Weights of a small GPT-style language model, trained from scratch on English Wikipedia: 16 layers.
MLP neurons of a small language model. Each row is named by its layer, matrix (up: input weights; down: output weights) and neuron, and shows model dimensions 96-159. Each number is 200 + 40 x the weight over its row's rms, rounded and kept within 0 to 999.
After each neuron's rows, "fires before" lists the tokens most often just after its 100 highest values on Wikipedia text that the model never trained on; "fires on" lists the tokens most often at its 100 highest values on Wikipedia text that the model never trained on.

L7.up1081,127,148,252,175,168,224,179,236,214,229,185,259,188,184,232,141,254,195,192,219,182,203,204,174,183,237,281,154,174,170,255,237,210,236,169,243,227,221,179,175,228,201,119,217,248,204,211,186,204,142,219,236,189,211,126,182,151,97,185,191,167,247,148,226
L7.down1081,129,171,125,154,197,248,186,189,181,193,205,165,226,212,213,223,270,209,249,268,257,141,203,205,211,145,225,205,221,173,233,248,203,165,223,191,234,217,167,199,137,239,213,186,168,177,192,203,123,228,179,219,137,121,230,148,243,210,218,222,191,224,186,163
fires before: "-", "|"
fires on: "\n", "F", " National", ")\n", "-"

L2.up977,185,158,138,201,161,210,220,246,196,199,229,194,122,193,145,199,281,194,264,207,194,236,110,143,205,140,131,149,179,212,238,183,197,167,205,180,211,177,85,225,190,210,192,194,193,181,143,162,219,259,216,187,217,239,153,191,204,155,206,249,207,168,154,231
L2.down977,166,249,156,233,230,220,232,173,180,229,203,134,197,174,248,197,174,221,164,218,294,172,182,255,216,181,171,207,178,278,241,203,187,170,219,231,177,189,171,186,193,199,242,194,212,207,149,199,196,180,266,190,210,225,193,166,216,213,208,212,241,171,183,319
fires before: "2", "1", "3", "5", " |"
fires on: " ", " s"

L7.up1412,197,194,192,156,203,171,179,182,194,211,152,244,232,174,183,254,198,253,131,213,224,228,205,112,240,185,261,215,263,231,211,248,192,283,236,205,209,164,237,203,157,165,191,225,187,218,215,229,130,294,164,185,210,266,203,222,251,201,204,247,242,277,234,189
L7.down1412,139,201,204,213,208,205,220,259,87,231,197,205,216,177,270,158,233,172,230,295,272,140,202,183,180,194,223,226,170,177,185,148,149,190,254,215,207,207,193,121,204,104,199,221,206,262,188,128,216,163,192,231,186,162,170,150,137,199,176,175,212,189,217,197
fires before: " "
fires on: ",", " which", " December", " |", " May"

L7.up1828,237,189,223,226,138,190,241,206,198,195,238,214,235,180,127,163,161,213,168,176,214,175,239,201,202,175,170,205,184,196,253,224,168,205,162,168,189,81,211,146,253,189,260,218,263,220,169,244,229,277,200,228,234,164,264,242,170,227,139,184,174,238,198,228
L7.down1828,239,158,150,272,309,194,194,229,212,231,172,206,216,198,245,200,193,183,227,179,258,278,219,144,194,171,204,231,181,195,249,259,188,205,218,186,199,220,267,181,169,213,194,161,149,116,200,190,189,248,177,194,273,212,170,166,221,246,156,228,227,253,191,207
fires before: " ", " +", " −"
fires on: " |", "ing"

L7.up1338,225,207,215,238,242,206,168,294,77,172,171,199,191,215,240,180,209,167,246,236,222,145,201,229,200,230,200,234,147,192,189,200,201,193,134,157,194,177,343,133,226,217,149,154,237,208,188,204,234,203,238,218,216,188,159,106,266,130,229,177,204,232,218,199
L7.down1338,237,249,169,200,206,227,101,233,160,233,139,231,270,162,245,175,181,208,218,207,165,186,230,180,220,218,244,194,157,279,278,209,211,155,238,185,159,197,250,145,147,180,188,175,257,222,191,234,219,277,200,124,226,167,164,250,148,139,220,207,271,196,156,103
fires before: "-", "|"
fires on: "\n", ".\n", ").\n"

L7.up2031,227,186,196,191,205,215,214,235,241,194,203,232,254,210,220,175,214,322,221,206,205,196,152,177,169,183,134,183,183,227,153,142,155,317,137,225,207,168,243,170,182,246,221,222,202,180,213,125,243,130,183,247,158,126,262,194,212,246,189,273,215,154,194,247
L7.down2031,224,154,175,157,246,139,136,242,218,169,214,219,193,182,206,181,196,216,180,181,166,242,234,211,203,240,172,185,200,210,156,215,219,240,181,221,185,189,153,238,169,240,226,228,320,112,136,191,232,235,182,204,262,111,225,181,264,139,244,278,163,189,213,215
fires before: " ", "1", "0", "3"
fires on: " |", " ", ";", " designed", " /"

L7.up1190,161,184,209,181,184,195,184,215,259,177,193,192,224,208,127,203,223,206,221,193,216,169,232,313,247,179,201,282,136,182,195,156,193,158,266,213,222,190,208,174,201,94,179,280,183,180,175,152,203,201,254,234,238,266,183,187,214,217,131,199,255,184,277,168
L7.down1190,192,275,205,204,242,240,195,291,107,187,102,206,164,158,186,197,151,218,222,236,241,164,303,167,175,206,208,206,212,240,222,187,174,184,211,240,164,174,124,183,169,133,175,185,172,188,204,158,188,268,159,222,173,197,213,165,227,151,221,231,167,274,199,187
fires before: " ", "1", "2", "3"
fires on: "born", " "

L2.up1955,159,252,228,201,144,179,159,225,124,158,216,210,216,147,202,165,222,216,255,142,151,195,123,233,210,265,185,250,170,180,178,136,187,210,240,147,187,177,217,243,316,226,148,192,198,238,209,189,346,158,277,265,178,209,228,158,312,197,214,171,175,157,166,197
L2.down1955,263,239,202,221,123,234,175,218,203,178,199,216,236,210,255,206,213,180,139,159,145,192,225,212,201,203,188,279,205,141,255,225,265,238,221,190,173,211,246,287,216,180,205,241,232,105,197,246,201,201,187,247,208,224,207,180,174,211,123,258,223,159,196,155
fires before: "|", "-", "==", "==="
fires on: " |\n", " |\n\n", "\"\n", ")."

L7.up1481,189,184,219,103,206,234,245,218,213,193,215,190,242,228,195,186,199,184,202,121,182,163,256,196,211,237,186,252,284,190,187,204,192,220,246,197,195,213,136,193,248,217,212,189,265,179,208,182,164,216,177,237,187,263,231,240,155,187,205,319,195,190,144,221
L7.down1481,202,193,258,218,212,240,177,194,203,180,241,149,194,118,223,126,263,205,159,216,219,180,246,141,217,273,203,216,249,177,164,233,242,276,233,249,207,240,164,162,242,137,290,216,201,247,162,175,170,223,255,238,255,279,145,232,71,232,198,216,200,254,281,183
fires before: " ", " (", "1", " of"
fires on: " |", " ", " /", " part", ";"

L7.up1230,127,179,77,230,202,218,225,208,287,162,194,222,192,188,212,177,199,226,279,138,229,214,194,238,262,157,222,194,214,186,222,191,242,169,187,161,262,203,175,209,208,245,184,223,201,210,148,245,119,196,176,187,187,173,154,218,197,227,101,155,230,195,150,175
L7.down1230,202,205,184,156,207,228,200,215,201,170,145,200,159,216,173,232,151,201,235,161,110,286,180,243,153,187,197,147,136,195,249,167,203,225,219,279,232,178,179,238,174,198,173,139,271,232,130,208,193,204,148,138,132,168,213,155,123,173,154,226,112,242,231,172
fires before: "1", "2", "0", "3", "4", " "
fires on: "-"

L2.up981,209,207,214,279,210,202,229,231,210,188,147,253,200,195,197,107,203,213,270,193,179,178,257,233,207,214,208,136,243,143,212,203,235,242,192,243,171,205,241,209,190,224,225,153,177,213,157,227,184,235,194,188,303,235,201,147,193,124,133,196,218,181,192,245
L2.down981,181,179,165,180,203,188,214,238,175,203,196,234,186,202,192,257,146,161,207,203,216,169,143,209,189,156,196,235,168,216,199,194,251,218,194,207,163,181,262,150,256,171,215,179,171,220,197,202,223,194,225,175,222,216,148,153,250,108,181,229,185,213,234,268
fires before: "==", "===", "The", "="
fires on: ".\n\n", " |\n\n"

L7.up1517,215,191,202,197,281,104,234,149,225,162,237,188,218,185,176,232,243,178,104,211,213,95,213,251,159,203,203,208,185,202,214,246,200,162,216,274,187,257,181,253,183,213,206,206,223,230,176,212,206,171,152,209,183,155,126,215,118,193,187,262,259,213,194,174
L7.down1517,245,223,109,170,159,13,204,132,223,197,177,220,184,148,180,197,262,177,209,250,156,161,197,246,130,220,165,171,230,218,237,190,134,198,127,243,168,140,207,247,229,206,169,196,209,214,216,171,184,220,171,171,234,233,233,203,244,148,165,157,277,251,176,205
fires before: ",", " the", " he"
fires on: ",", "s", " time"

L7.up736,180,172,220,159,207,168,169,251,204,170,213,238,222,212,169,253,161,216,208,183,173,192,229,212,198,191,229,175,162,191,178,203,171,218,275,272,194,136,260,189,182,218,244,257,193,270,209,210,294,133,174,152,138,148,171,124,179,338,248,160,187,178,260,199
L7.down736,161,227,144,183,261,265,190,237,191,148,191,259,212,216,200,139,172,205,236,209,297,233,177,237,217,215,101,229,223,251,274,240,188,252,87,246,268,208,224,178,150,155,204,162,264,189,116,215,264,163,190,246,189,209,109,146,233,193,169,159,195,193,213,260
fires before: " |", " |\n", "2"
fires on: " ", ")", " team", ":", " Date"

L2.up741,225,193,214,174,267,247,222,182,149,209,150,145,253,155,182,190,149,166,177,222,291,199,197,268,246,229,195,143,173,285,253,148,186,163,121,183,219,253,179,210,190,94,271,183,206,234,191,233,217,240,185,242,214,174,175,261,230,224,209,146,184,234,189,190
L2.down741,174,173,168,114,107,213,257,239,221,219,166,188,209,222,249,148,184,128,274,226,237,180,145,203,278,136,182,185,184,262,267,170,188,207,204,154,210,211,231,246,179,205,215,250,199,168,294,144,157,210,157,150,152,127,175,196,147,203,180,150,196,227,250,123
fires before: " "
fires on: " September", " February", "°N", " Ch"

L7.up737,263,255,199,224,174,231,206,192,229,165,148,205,214,204,212,228,185,162,121,217,192,186,132,246,195,216,231,177,194,228,236,247,162,269,182,169,190,237,152,199,235,255,243,220,194,197,234,234,234,190,145,217,244,249,79,122,306,187,201,185,195,265,167,171
L7.down737,213,271,144,185,121,198,212,252,153,186,220,177,177,134,227,203,102,148,201,204,238,214,201,210,151,197,226,287,241,253,231,249,160,271,228,237,204,180,210,208,200,159,165,243,229,189,186,181,210,224,139,246,119,225,255,156,163,274,184,199,203,228,178,211
fires before: " ", " |", " |\n", "0", "2", "1"
fires on: " |", " ", "2"

L7.up1864,149,209,183,168,200,160,211,178,196,149,123,200,216,214,207,162,138,183,182,158,208,215,199,154,213,221,170,146,188,215,200,218,201,189,239,227,190,200,201,188,154,224,172,166,208,192,200,237,204,225,153,198,277,233,181,183,202,253,254,162,240,181,157,241
L7.down1864,218,301,170,271,240,209,162,257,147,186,164,215,261,136,233,243,219,197,144,168,199,185,175,274,193,159,214,136,283,227,147,186,184,159,200,241,176,228,289,237,174,175,191,184,195,165,158,276,135,209,219,153,229,190,195,149,187,188,202,237,208,235,218,225
fires before: "1", "2", " |", "0"
fires on: "0", "–", "9", " "

L2.up1638,195,224,223,163,205,320,146,185,223,153,295,154,263,190,196,258,202,212,120,182,241,264,217,223,244,132,250,208,210,239,226,242,182,264,186,219,288,259,220,165,234,172,211,90,173,194,186,216,195,205,191,180,158,201,182,211,205,159,184,269,221,218,204,204
L2.down1638,137,251,201,170,139,158,185,253,141,194,232,165,260,261,194,211,226,199,229,254,250,205,190,243,190,91,129,178,243,236,277,163,226,217,160,173,208,196,211,180,163,145,204,254,185,154,238,181,272,231,234,149,242,250,178,212,190,180,261,151,231,207,210,244
fires before: " "
fires on: " July", " May", " August", " June", " December", " October"

L7.up1012,221,195,217,186,266,207,140,226,222,187,209,179,163,214,172,171,269,173,142,186,205,171,210,201,119,265,184,236,177,195,154,172,200,141,192,153,177,237,229,207,224,166,188,216,185,215,210,169,204,220,215,205,192,189,218,156,278,203,204,173,207,228,222,269
L7.down1012,188,221,215,152,215,185,185,239,240,253,177,240,236,169,254,210,155,246,196,152,229,182,233,214,283,151,122,155,255,257,192,186,214,154,254,151,164,204,148,199,220,136,151,217,201,213,186,184,145,260,191,157,125,239,249,186,167,191,232,243,268,235,187,190
fires before: "|", "1", " ", ":", "0", " |"
fires on: " |\n", " +", "|---|---|---|---|---|\n", ":", " ISBN", " Label"

L2.up1086,143,234,192,174,238,198,246,149,228,140,199,224,224,195,229,87,161,247,159,141,224,146,182,182,187,220,167,126,183,205,224,189,200,190,178,222,184,295,175,176,150,111,215,170,209,205,146,199,125,175,188,282,274,213,213,138,213,241,218,187,166,258,237,189
L2.down1086,137,186,171,190,161,238,100,168,264,209,226,241,196,211,168,217,137,197,175,178,243,212,168,215,162,172,264,246,167,242,213,192,178,217,192,214,235,212,131,192,208,210,141,210,220,213,186,197,205,196,148,170,210,189,213,161,212,207,253,137,118,219,147,205
fires before: "|", " ", " |", " Hospital"
fires on: " |\n", " General", "°N", " Target"

L7.up672,217,149,133,199,217,168,241,168,259,188,214,174,215,135,222,158,176,216,273,214,209,178,224,120,124,179,200,207,193,192,203,197,115,126,187,208,148,168,241,200,200,158,219,146,160,265,144,208,205,252,230,213,260,260,196,192,211,249,223,162,212,194,263,196
L7.down672,160,163,250,271,258,251,229,198,265,227,148,185,150,145,149,166,164,207,241,132,143,241,215,184,166,182,213,155,215,206,205,240,259,261,211,227,209,113,192,255,181,223,279,175,190,164,182,224,198,214,169,237,206,184,187,129,190,184,195,242,157,254,257,239
fires before: " ", "1", "0", "3", "4", "6"
fires on: " ", " |", ";"

L7.up1737,178,227,195,236,245,68,217,146,183,214,150,225,155,245,186,253,172,232,257,188,169,168,206,248,159,236,237,294,120,249,140,151,254,181,165,165,220,233,180,211,275,211,224,205,239,243,137,200,200,348,178,177,186,212,211,217,355,236,221,182,143,202,198,208
L7.down1737,137,235,178,223,179,150,208,259,252,241,258,213,222,149,229,172,193,272,245,140,132,200,142,191,179,195,169,219,227,304,299,206,194,161,182,187,213,202,170,221,230,170,240,270,218,211,184,175,166,262,249,102,186,205,152,195,245,302,250,143,284,204,123,113
fires before: "-", "|", " ", "',"
fires on: "\n", ")\n", ".\n", "1", "4"

L7.up1830,266,164,197,242,214,211,234,226,156,216,238,156,182,179,168,300,189,232,172,204,211,198,205,190,239,224,213,215,178,213,192,287,185,225,210,131,161,244,237,237,187,212,204,198,112,132,252,216,175,211,172,230,174,168,196,128,229,189,230,144,144,234,190,152
L7.down1830,163,228,179,241,144,207,181,144,232,171,209,177,246,249,267,188,174,157,207,248,147,258,125,234,181,200,160,174,230,252,170,195,158,247,149,191,235,162,173,202,185,169,248,172,207,201,225,198,142,153,211,133,212,151,210,248,175,201,185,112,190,210,133,141
fires before: " ", " |", " |\n", "\n"
fires on: " |", " Cup", " Euro", " qualifying", " Emirates"

L7.up318,189,150,276,183,184,144,139,174,192,136,208,175,165,170,213,235,176,137,181,232,217,170,225,258,167,162,244,231,185,247,242,257,170,147,189,130,218,144,169,254,244,209,170,199,215,230,190,278,176,202,149,181,226,251,186,183,190,232,181,244,181,129,194,212
L7.down318,195,193,214,312,207,241,222,219,157,205,134,225,166,211,140,218,137,254,190,206,100,148,201,228,193,159,194,210,110,188,254,202,221,152,199,147,236,163,253,188,160,232,207,188,217,288,171,180,181,234,204,172,215,175,156,239,182,190,195,218,245,209,140,169
fires before: " ", "2", "1", "3", " +"
fires on: " |", "–", " ", ".", " ("

L7.up707,223,121,171,270,242,211,175,251,201,200,226,208,209,206,119,183,150,209,217,193,201,185,241,219,181,198,218,278,137,258,247,167,184,218,213,183,200,240,182,218,184,247,193,208,128,152,183,211,184,217,245,248,221,209,199,177,184,202,227,195,187,175,194,234
L7.down707,107,127,164,275,175,218,193,202,225,184,174,159,171,161,205,174,133,186,158,167,243,241,194,233,143,232,199,236,211,206,129,173,157,194,161,222,274,214,211,139,185,179,222,163,148,201,210,148,262,234,258,212,231,196,209,130,275,200,166,186,192,195,291,237
fires before: " ", " N", " Bell", " No"
fires on: " |"

L7.up414,186,141,178,182,200,289,249,250,227,143,184,210,165,228,228,240,186,220,91,212,193,149,274,252,162,215,198,162,242,239,193,221,224,121,174,128,181,175,238,238,231,256,241,141,250,131,199,229,193,163,142,158,246,264,215,190,153,250,229,251,212,235,180,160
L7.down414,140,179,234,190,226,158,196,219,217,215,230,160,191,220,241,217,164,301,239,220,194,171,162,243,211,134,204,226,238,165,124,139,212,212,243,218,216,227,284,206,217,184,243,159,141,241,170,240,198,195,167,162,164,234,201,160,193,263,148,267,192,174,176,230
fires before: " ", ",", ".", "2"
fires on: "s", " to", " and", "–", "acy", "-"

L7.up622,170,147,197,190,165,187,251,207,237,185,249,272,154,220,149,157,197,186,276,177,200,195,223,166,208,206,141,190,118,185,171,226,205,206,192,176,212,147,190,204,269,175,237,170,159,208,174,178,241,189,179,227,224,242,222,123,243,180,240,190,243,167,211,250
L7.down622,179,189,229,153,209,171,147,145,258,207,178,212,230,202,179,150,218,211,206,300,215,157,157,245,179,206,133,173,208,155,181,193,220,192,149,227,206,216,217,165,225,180,200,139,229,247,138,177,181,243,244,230,228,232,182,203,163,200,173,225,184,218,222,242
fires before: " ", " a", " to", " the", " −", " in"
fires on: " |", " with", " due", " involved"

L2.up1564,186,237,281,176,223,230,187,245,156,164,186,254,253,228,216,206,170,153,228,224,215,226,185,226,163,186,198,292,183,237,163,251,113,188,256,215,210,222,213,186,215,179,122,155,193,239,224,192,257,263,169,126,157,154,204,133,260,200,221,186,214,172,181,209
L2.down1564,212,256,176,197,196,171,176,235,212,197,221,245,199,190,285,197,205,183,253,241,239,255,273,181,175,229,165,222,164,213,144,222,178,183,140,290,259,163,228,193,209,190,197,200,302,217,196,191,203,176,153,181,251,169,197,154,252,236,206,184,205,190,201,218
fires before: " ", "|", " to"
fires on: " |\n", " August", " October", "=", "|"

L2.up737,279,186,277,218,162,197,190,180,217,148,239,243,200,230,196,168,169,123,189,156,164,200,174,255,184,215,194,168,179,149,208,190,199,198,215,218,159,260,208,231,296,204,207,167,124,220,191,266,248,282,183,190,231,195,198,213,239,201,247,167,213,282,199,178
L2.down737,228,211,179,182,176,159,209,229,197,137,271,208,195,220,131,187,177,234,207,187,127,175,213,181,147,190,218,213,173,199,251,203,166,223,179,207,189,204,226,240,245,162,188,234,240,182,238,205,265,200,233,162,245,211,232,184,214,227,199,207,262,261,240,141
fires before: "|", "===", "-"
fires on: " ==\n\n", " |\n\n", "|---|---|---|---|---|\n", "==\n\n", "|---|---|---|---|\n", " ===\n\n"

L7.up1724,174,270,131,205,252,172,197,206,204,262,148,172,248,181,194,214,145,161,186,209,142,229,215,158,234,222,151,223,180,165,193,167,159,189,239,140,183,182,245,224,216,153,214,171,194,142,189,259,264,226,186,212,208,237,155,136,178,223,219,132,185,258,230,242
L7.down1724,202,165,162,172,203,237,218,158,181,142,188,224,219,174,234,150,149,189,159,173,181,256,204,272,209,241,141,217,189,160,241,188,201,244,154,236,212,207,189,236,149,243,170,284,203,205,160,210,203,243,267,254,204,213,178,234,213,187,209,169,216,181,183,221
fires before: " ", "|", "-", " the", " |"
fires on: " to", "\n", " By", " since", " W"

L2.up489,172,212,244,192,205,263,271,266,243,235,218,210,201,231,210,124,181,178,174,98,231,176,164,199,165,217,242,265,204,207,164,239,233,214,274,205,256,204,156,163,236,117,219,256,159,175,208,189,182,153,230,163,161,219,232,148,161,197,186,182,145,263,220,173
L2.down489,182,170,218,168,152,213,137,182,248,168,172,225,225,194,190,320,171,163,201,197,272,163,126,196,183,209,221,190,227,217,193,207,175,252,237,229,219,143,267,211,200,256,225,241,186,202,178,180,157,222,166,255,185,155,199,206,199,227,185,197,252,189,184,217
fires before: "==", "===", "In", "The", "|"
fires on: ".\n\n", ".\n"

L2.up687,228,209,255,252,182,221,232,230,261,178,227,217,275,218,154,306,220,196,243,277,88,222,250,188,217,227,272,188,192,228,301,192,130,221,166,238,188,190,191,230,170,215,157,232,133,254,288,215,295,207,199,213,186,214,254,189,170,256,196,219,204,272,224,176
L2.down687,186,212,230,171,164,222,260,179,170,209,207,239,250,244,197,227,154,219,181,171,155,209,253,182,201,213,240,267,170,181,217,106,171,260,165,197,208,209,190,194,170,208,248,229,250,193,216,193,163,249,161,149,215,228,247,184,216,220,269,202,250,238,206,166
fires before: "|", "===", "The", "-", "In"
fires on: "==\n", "==\n\n", "===\n\n", "===\n"

L7.up458,162,154,216,120,142,179,189,188,151,178,190,187,203,159,241,146,131,212,217,119,206,162,256,190,133,190,150,245,218,210,133,265,232,198,162,198,316,299,232,204,255,238,201,162,157,239,156,144,276,243,203,274,166,171,227,145,154,152,162,152,214,202,144,216
L7.down458,225,214,224,236,216,168,118,229,199,211,168,198,221,220,224,219,257,226,151,201,157,187,268,220,192,247,182,176,196,233,192,184,181,246,216,172,153,218,234,157,215,138,206,189,169,137,147,200,204,207,104,137,239,188,225,161,199,188,201,209,187,280,126,188
fires before: "0", "4", "2", "1", " ", "3"
fires on: ":", ",", ".", "′", " bp"

L7.up2005,188,174,170,195,146,203,180,214,162,184,186,204,177,164,171,239,235,179,180,193,227,176,90,284,158,199,243,174,224,141,230,166,223,131,203,174,154,211,228,195,251,200,208,195,153,147,212,202,268,118,191,166,282,157,187,203,250,216,227,145,169,187,227,171
L7.down2005,260,207,205,197,171,148,192,255,188,154,169,125,216,223,222,160,164,237,200,211,239,187,242,162,196,246,213,235,230,217,292,235,178,186,169,142,186,233,217,149,200,225,205,188,188,125,197,204,219,154,210,205,199,200,239,261,163,140,235,251,253,264,131,203
fires before: " ", " |", ":", "^{"
fires on: " |", "ro", " result"

L7.up1341,195,224,234,181,189,201,246,181,127,156,220,173,196,259,201,238,140,273,254,121,160,179,262,156,195,120,244,215,212,212,220,191,147,243,166,172,248,194,133,198,183,261,282,173,160,218,248,235,227,162,276,261,274,146,215,186,247,221,186,262,204,210,184,236
L7.down1341,242,234,160,265,171,226,237,212,203,213,212,190,246,107,236,201,153,157,224,159,152,172,202,165,101,176,168,152,197,214,230,204,162,157,235,204,147,163,245,247,137,199,220,274,186,202,185,139,223,218,203,208,264,205,266,198,141,280,233,144,208,235,201,269
fires before: " ", " the", " Succeeded"
fires on: " |", " into", " on", " to", " from"